python train.py --head_dim=128 --intermediate_size=2368 --vocab_size=8804 --hidden_act="swiglu" --norm="rmsnorm" --norm_eps=1e-06 --rope_fraction=1.0 --init_std_up=0.0158 --beta1=0.9 --schedule="wsd" --decay_fraction=0.606 --final_lr_fraction=0.0 --max_seq_len=2048 --doc_mask=true
MLP neurons of a small language model. Each row is named by its layer, matrix (gate and up: input weights) and neuron, and shows model dimensions 64-127. Each number is 200 + 30 x the weight over its row's rms, rounded and kept within 0 to 999. A neuron's up and down rows have the sign that makes its largest values positive.
Before each neuron's rows, "fires on" lists the tokens most often at its 100 highest values on Wikipedia text that the model never trained on. A number after a token or word is its count.

fires on: "C" 42, "G" 7, "g" 6, "ank" 4
L5.gate1010,256,199,212,220,192,207,223,238,247,183,211,225,198,208,144,200,195,229,222,231,224,188,229,182,205,214,218,170,186,210,178,161,194,191,206,178,198,228,201,170,210,176,212,221,177,169,157,282,208,246,184,216,140,219,189,173,209,233,188,224,255,194,238,180
L5.up1010,141,229,178,217,198,227,196,235,156,206,189,242,197,251,195,228,184,201,193,216,163,192,192,196,176,216,263,245,181,213,235,271,175,199,182,179,190,193,212,204,208,182,170,220,235,198,214,159,223,230,186,192,225,216,220,176,179,257,190,221,243,151,237,193

fires on: "s" 63, "S" 33, "ed" 4
L5.gate1855,209,175,153,188,175,229,183,191,209,211,179,175,150,245,205,221,195,156,206,182,199,211,200,180,226,198,187,167,220,199,148,231,174,190,182,182,202,211,223,197,226,148,180,254,207,268,172,226,127,183,211,173,190,216,212,196,211,210,170,201,208,233,141,172
L5.up1855,229,228,183,170,197,207,201,204,209,170,210,256,194,189,203,252,229,221,207,183,208,160,230,193,219,182,242,244,175,133,200,158,247,216,235,198,215,222,220,176,230,160,200,213,217,228,185,249,214,192,190,182,191,148,192,182,226,218,241,236,211,165,201,241

fires on: "ed" 19, "dec" 12, "er" 11, "or" 4, "ol" 4, "t" 4
L5.gate176,212,156,247,168,172,215,210,177,121,148,216,195,172,247,248,170,228,227,170,182,128,199,216,198,228,204,175,211,196,182,174,261,181,196,235,227,148,212,254,210,183,159,196,183,203,195,163,213,148,195,204,189,191,187,200,219,184,203,197,230,208,189,145,161
L5.up176,142,182,238,137,177,189,174,162,207,161,233,244,138,183,233,154,196,220,232,157,239,214,152,213,280,226,251,195,169,161,201,229,163,260,166,134,205,186,215,177,236,147,213,194,254,150,185,202,208,239,233,239,213,189,225,221,224,200,186,217,215,165,157,157

fires on: "H" 28, "197" 15, "199" 7, "200" 7, "198" 6
L5.gate122,242,212,172,260,203,262,255,174,201,271,236,225,158,225,208,206,181,205,215,172,224,232,164,185,231,155,226,175,206,208,176,160,190,188,187,202,164,208,225,154,214,210,199,256,201,159,212,162,191,144,208,201,202,194,212,256,200,251,196,195,179,221,263,189
L5.up122,162,250,211,226,187,211,194,165,224,248,177,215,169,243,192,218,160,161,235,218,183,207,257,204,167,266,197,182,224,205,165,168,286,248,211,177,180,248,185,190,220,223,222,177,234,216,214,211,205,187,242,186,229,188,195,157,271,227,211,255,176,206,189,228

fires on: "St" 16, "G" 12, "d" 8, "g" 7, "dic" 6, "and" 5
L5.gate1088,188,188,158,170,175,202,211,202,238,204,240,209,120,162,134,250,197,207,210,190,183,227,211,166,223,177,178,213,161,230,207,207,232,156,194,143,203,194,223,226,211,218,153,234,196,200,230,225,207,177,221,252,149,194,224,216,161,275,183,190,218,174,173,162
L5.up1088,237,233,159,195,195,240,191,214,205,235,249,205,173,186,221,258,182,218,176,198,221,210,194,196,191,247,163,227,202,158,226,232,200,177,241,172,195,154,213,223,192,244,195,207,206,219,185,208,180,218,170,219,209,203,136,187,215,256,200,204,248,200,179,171

fires on: "G" 32, "Ph" 8, "C" 8, "; " 6, "oin" 5, "J" 5
L5.gate183,158,152,239,207,200,220,141,175,180,235,190,175,221,262,175,162,176,179,228,179,221,218,155,216,195,171,167,208,209,225,179,178,170,233,196,163,190,161,178,213,216,190,175,186,176,170,170,186,239,267,195,228,187,189,213,230,213,208,205,220,202,189,186,228
L5.up183,224,186,271,186,239,211,180,165,173,199,205,204,202,205,227,172,136,198,164,191,184,155,173,158,224,223,153,205,237,207,137,195,164,191,182,201,212,153,149,212,230,199,182,186,192,191,175,235,209,202,251,217,223,154,215,215,233,121,213,198,233,177,163,202

fires on: "d" 43, "t" 10, "f" 4
L5.gate311,178,221,253,226,190,168,213,215,219,157,202,255,159,171,200,213,212,208,165,205,217,225,191,185,197,223,175,226,204,204,227,131,199,218,180,169,175,220,216,211,182,192,191,180,224,235,168,205,185,228,194,169,221,221,166,174,236,227,179,139,189,184,188,219
L5.up311,171,220,162,219,152,234,171,214,163,209,151,208,168,220,184,191,200,201,208,148,192,213,234,232,218,201,200,154,203,165,193,174,219,225,196,171,245,215,193,187,209,172,253,250,223,259,296,173,190,216,156,217,155,192,195,190,201,203,207,210,177,172,198,180

fires on: ". " 33, ", " 19, "; " 14
L5.gate1522,221,150,212,246,236,222,205,242,177,141,203,168,249,233,151,243,220,208,157,233,176,214,223,211,151,231,153,190,207,191,176,246,163,189,184,181,185,243,206,194,207,167,213,180,194,227,181,235,221,199,252,205,179,224,211,192,224,173,150,184,126,126,210,180
L5.up1522,218,203,194,193,280,197,137,232,182,168,202,211,230,211,132,235,189,196,218,274,187,227,210,220,185,206,205,182,206,160,153,166,192,175,176,178,114,212,199,181,208,205,222,249,167,171,181,183,231,230,207,205,170,214,192,102,155,174,248,190,185,201,211,178

fires on: "199" 19, "202" 10, "198" 9, "201" 8, "197" 6
L5.gate1357,219,191,225,217,189,142,170,170,222,244,206,203,164,196,208,182,234,202,243,204,206,237,216,188,232,203,211,136,216,210,146,238,212,183,206,213,169,185,227,229,223,187,156,265,217,168,186,212,202,223,197,206,187,190,207,145,195,189,239,194,185,191,193,194
L5.up1357,178,296,186,217,205,164,138,223,184,204,224,256,216,209,176,192,211,239,205,232,193,177,215,199,201,250,188,182,197,216,214,253,259,205,233,194,215,209,217,192,221,177,209,170,175,202,185,218,184,156,225,237,245,154,106,135,198,192,187,149,227,142,213,175

fires on: "al" 28, "in" 19, "have " 10, "Al" 10, "has " 8
L5.gate2250,233,180,226,211,199,245,211,197,147,192,206,210,177,191,218,180,241,218,249,214,220,210,210,200,221,204,202,215,218,205,164,206,210,262,234,170,173,199,216,208,222,172,174,152,218,219,239,248,166,140,159,245,175,155,188,123,170,237,219,202,231,172,179,188
L5.up2250,200,209,214,212,165,212,235,279,211,171,186,191,137,173,283,212,170,147,167,170,233,173,181,205,207,184,183,203,199,185,203,116,194,198,127,123,187,240,212,260,208,212,195,238,185,261,229,159,221,178,183,217,195,221,181,235,185,166,139,158,207,178,179,196

fires on: "| " 40, "|" 15
L5.gate642,241,261,97,227,205,210,210,203,273,136,182,257,167,203,191,197,174,223,175,168,156,188,193,210,255,204,192,197,163,197,176,199,203,283,212,259,206,214,170,229,225,244,220,149,229,176,188,201,162,169,175,208,208,182,184,250,230,255,193,266,180,201,194,184
L5.up642,179,147,187,162,239,219,192,166,120,170,162,192,184,238,207,199,226,164,267,223,250,193,193,173,251,173,196,242,207,201,234,171,219,145,184,179,162,165,195,165,183,197,248,229,161,226,184,235,181,191,199,154,214,160,126,193,205,223,186,189,223,201,238,173

fires on: "sl" 16, "cl" 15, "th" 9, "und" 6, "ill" 6
L5.gate207,206,245,214,172,212,242,219,195,168,227,211,170,156,233,216,181,198,242,154,237,195,216,232,230,213,225,193,185,193,189,186,206,208,191,238,273,213,221,164,225,237,226,224,231,173,179,203,169,195,221,179,192,190,272,188,186,213,229,163,234,251,259,165,216
L5.up207,249,160,225,175,173,203,225,228,227,175,205,206,159,193,232,199,229,216,215,183,195,233,223,162,175,214,171,189,153,139,203,211,270,166,153,174,144,166,198,192,234,212,209,220,224,204,208,206,215,224,153,201,175,188,191,236,217,246,197,205,170,223,163,166

fires on: "his " 14, "its " 12, "their " 12, "s " 9, "min" 8
L5.gate612,209,213,181,159,227,213,165,204,245,230,161,189,190,230,193,213,210,193,237,172,150,228,196,133,143,209,182,163,174,220,201,208,200,213,209,228,216,208,157,165,208,208,161,216,225,236,185,240,145,229,185,194,128,152,156,238,246,208,180,141,226,223,203,215
L5.up612,238,196,182,195,228,185,156,226,200,158,221,211,215,206,228,175,206,212,219,196,199,198,205,152,208,196,179,166,190,179,200,161,170,224,201,244,194,206,189,175,161,208,185,180,185,232,207,209,171,195,180,152,198,220,231,178,210,208,253,198,191,199,173,143

fires on: "D" 39, "li" 6, "S" 5, "d" 5, "Brit" 4, "- " 4
L5.gate2203,230,199,233,214,209,185,188,227,135,205,205,236,160,252,105,197,197,216,200,235,175,188,190,253,98,179,212,177,144,186,190,226,178,171,202,144,155,199,181,191,205,214,185,182,187,186,194,169,223,174,212,233,195,193,132,165,182,205,196,209,179,198,180,182
L5.up2203,210,223,156,230,201,180,172,177,204,199,227,182,215,257,171,212,204,173,189,209,178,178,218,234,196,226,242,205,253,155,192,219,186,205,219,194,216,183,200,171,213,241,217,182,193,200,127,150,237,197,195,232,264,228,194,269,206,179,201,210,252,176,165,165

fires on: "of " 17, "dis" 11, "e" 7, "com" 6, "surv" 5, "with" 4
L5.gate1306,208,232,234,155,223,201,199,204,217,199,145,189,186,179,212,167,179,234,208,199,199,179,186,156,225,257,185,205,214,239,198,178,167,201,158,177,250,141,207,233,190,171,218,221,200,209,239,145,210,227,205,227,232,195,193,181,175,191,226,162,202,180,159,251
L5.up1306,166,127,147,149,213,199,207,241,237,189,195,270,197,185,170,197,265,226,166,213,207,199,190,229,202,194,204,154,184,195,240,223,215,224,221,219,204,126,196,187,148,230,269,202,187,201,243,182,137,208,173,186,236,187,159,187,247,192,190,164,258,162,231,247

fires on: "Ro" 10, "Par" 10, "t" 9, "r" 9, "Car" 7, "Bar" 7
L5.gate1330,161,182,259,169,219,229,202,192,180,251,178,245,126,190,212,176,169,245,195,162,197,247,192,284,266,208,213,167,208,177,188,184,150,152,175,237,183,175,205,163,187,303,182,209,240,198,194,181,177,211,222,187,176,198,227,220,200,197,198,181,233,118,173,189
L5.up1330,191,184,184,192,189,226,181,223,196,231,196,184,143,163,218,199,179,178,209,200,187,185,195,198,227,180,188,220,208,212,236,170,195,238,254,169,215,164,237,218,263,182,281,146,166,213,182,209,169,217,120,186,154,198,231,167,199,188,224,234,228,157,245,202

fires on: "t" 47, "s " 6, "re " 4
L5.gate1708,201,220,192,249,190,199,181,203,227,250,211,204,239,231,200,199,215,209,145,186,187,171,216,231,215,267,183,233,203,171,177,141,187,249,183,232,185,177,228,204,201,184,196,207,208,211,252,243,211,213,221,218,196,254,199,254,206,250,208,157,242,147,237,183
L5.up1708,238,233,176,209,201,177,221,233,229,219,187,219,240,249,171,241,198,153,204,136,221,233,262,215,207,213,149,219,162,221,170,137,181,209,191,213,222,168,224,187,194,206,200,167,215,217,257,199,184,228,185,174,224,227,191,197,201,251,178,195,203,155,210,149

fires on: ", " 42, "v" 20, "T" 6
L5.gate1262,204,192,239,224,188,208,243,205,177,172,242,201,218,226,196,286,179,249,190,201,240,241,212,172,239,140,157,205,189,233,178,193,218,192,185,223,190,219,182,161,179,211,188,251,250,149,219,209,146,183,235,163,202,224,217,213,189,260,156,207,227,209,175,202
L5.up1262,228,196,181,185,221,209,167,211,153,140,249,225,207,223,196,251,158,237,210,189,209,284,209,192,186,249,203,189,210,208,177,209,188,228,191,139,188,183,185,180,218,188,132,227,180,165,216,168,226,204,196,193,150,148,225,151,181,218,141,223,238,197,217,200

fires on: "re" 42, "un" 11, "und" 5, "ach" 4
L5.gate432,158,237,193,197,214,181,185,174,116,160,223,181,181,158,167,207,163,207,218,217,181,232,141,176,231,223,212,257,176,212,167,264,187,224,263,204,185,241,215,233,218,195,205,197,220,241,246,179,160,188,186,167,208,223,173,190,237,207,206,183,197,204,167,236
L5.up432,187,186,247,184,188,250,286,147,218,211,196,239,200,235,188,208,233,255,187,223,208,202,170,187,182,180,218,184,200,213,188,246,202,223,259,146,192,137,187,207,184,204,220,197,266,185,260,182,216,188,231,196,181,184,206,172,204,185,248,199,204,150,149,220

fires on: "C" 100
L5.gate1445,237,191,176,212,215,228,205,177,188,182,204,194,182,157,143,217,173,213,202,205,153,222,248,222,226,233,229,206,232,219,193,219,191,148,205,185,134,208,175,162,200,233,239,178,227,204,165,202,218,190,167,145,113,195,161,201,251,165,266,219,250,263,177,201
L5.up1445,184,217,175,184,192,201,232,160,206,192,185,229,170,229,167,193,152,190,208,214,142,238,199,192,200,243,202,253,190,194,209,183,211,219,248,190,161,218,225,191,139,167,239,250,235,179,248,241,212,223,223,175,189,200,208,160,176,209,218,174,164,208,217,249

fires on: "\n" 40, "200" 9, "201" 9, "|" 7, "| " 6, "re" 5
L5.gate1841,183,157,187,221,194,193,176,225,186,139,197,196,188,214,237,157,231,196,193,177,238,203,193,200,193,167,171,195,203,171,184,158,228,185,214,263,246,157,145,178,203,210,183,218,245,228,236,233,224,207,197,206,248,149,194,196,202,188,140,236,191,209,211,160
L5.up1841,212,213,173,211,196,239,195,177,176,168,208,251,180,244,194,175,217,177,258,204,193,204,203,179,248,196,177,162,168,202,225,156,175,195,139,159,214,200,220,158,206,141,209,176,210,160,226,175,226,190,191,197,192,163,188,259,210,147,177,180,209,260,217,208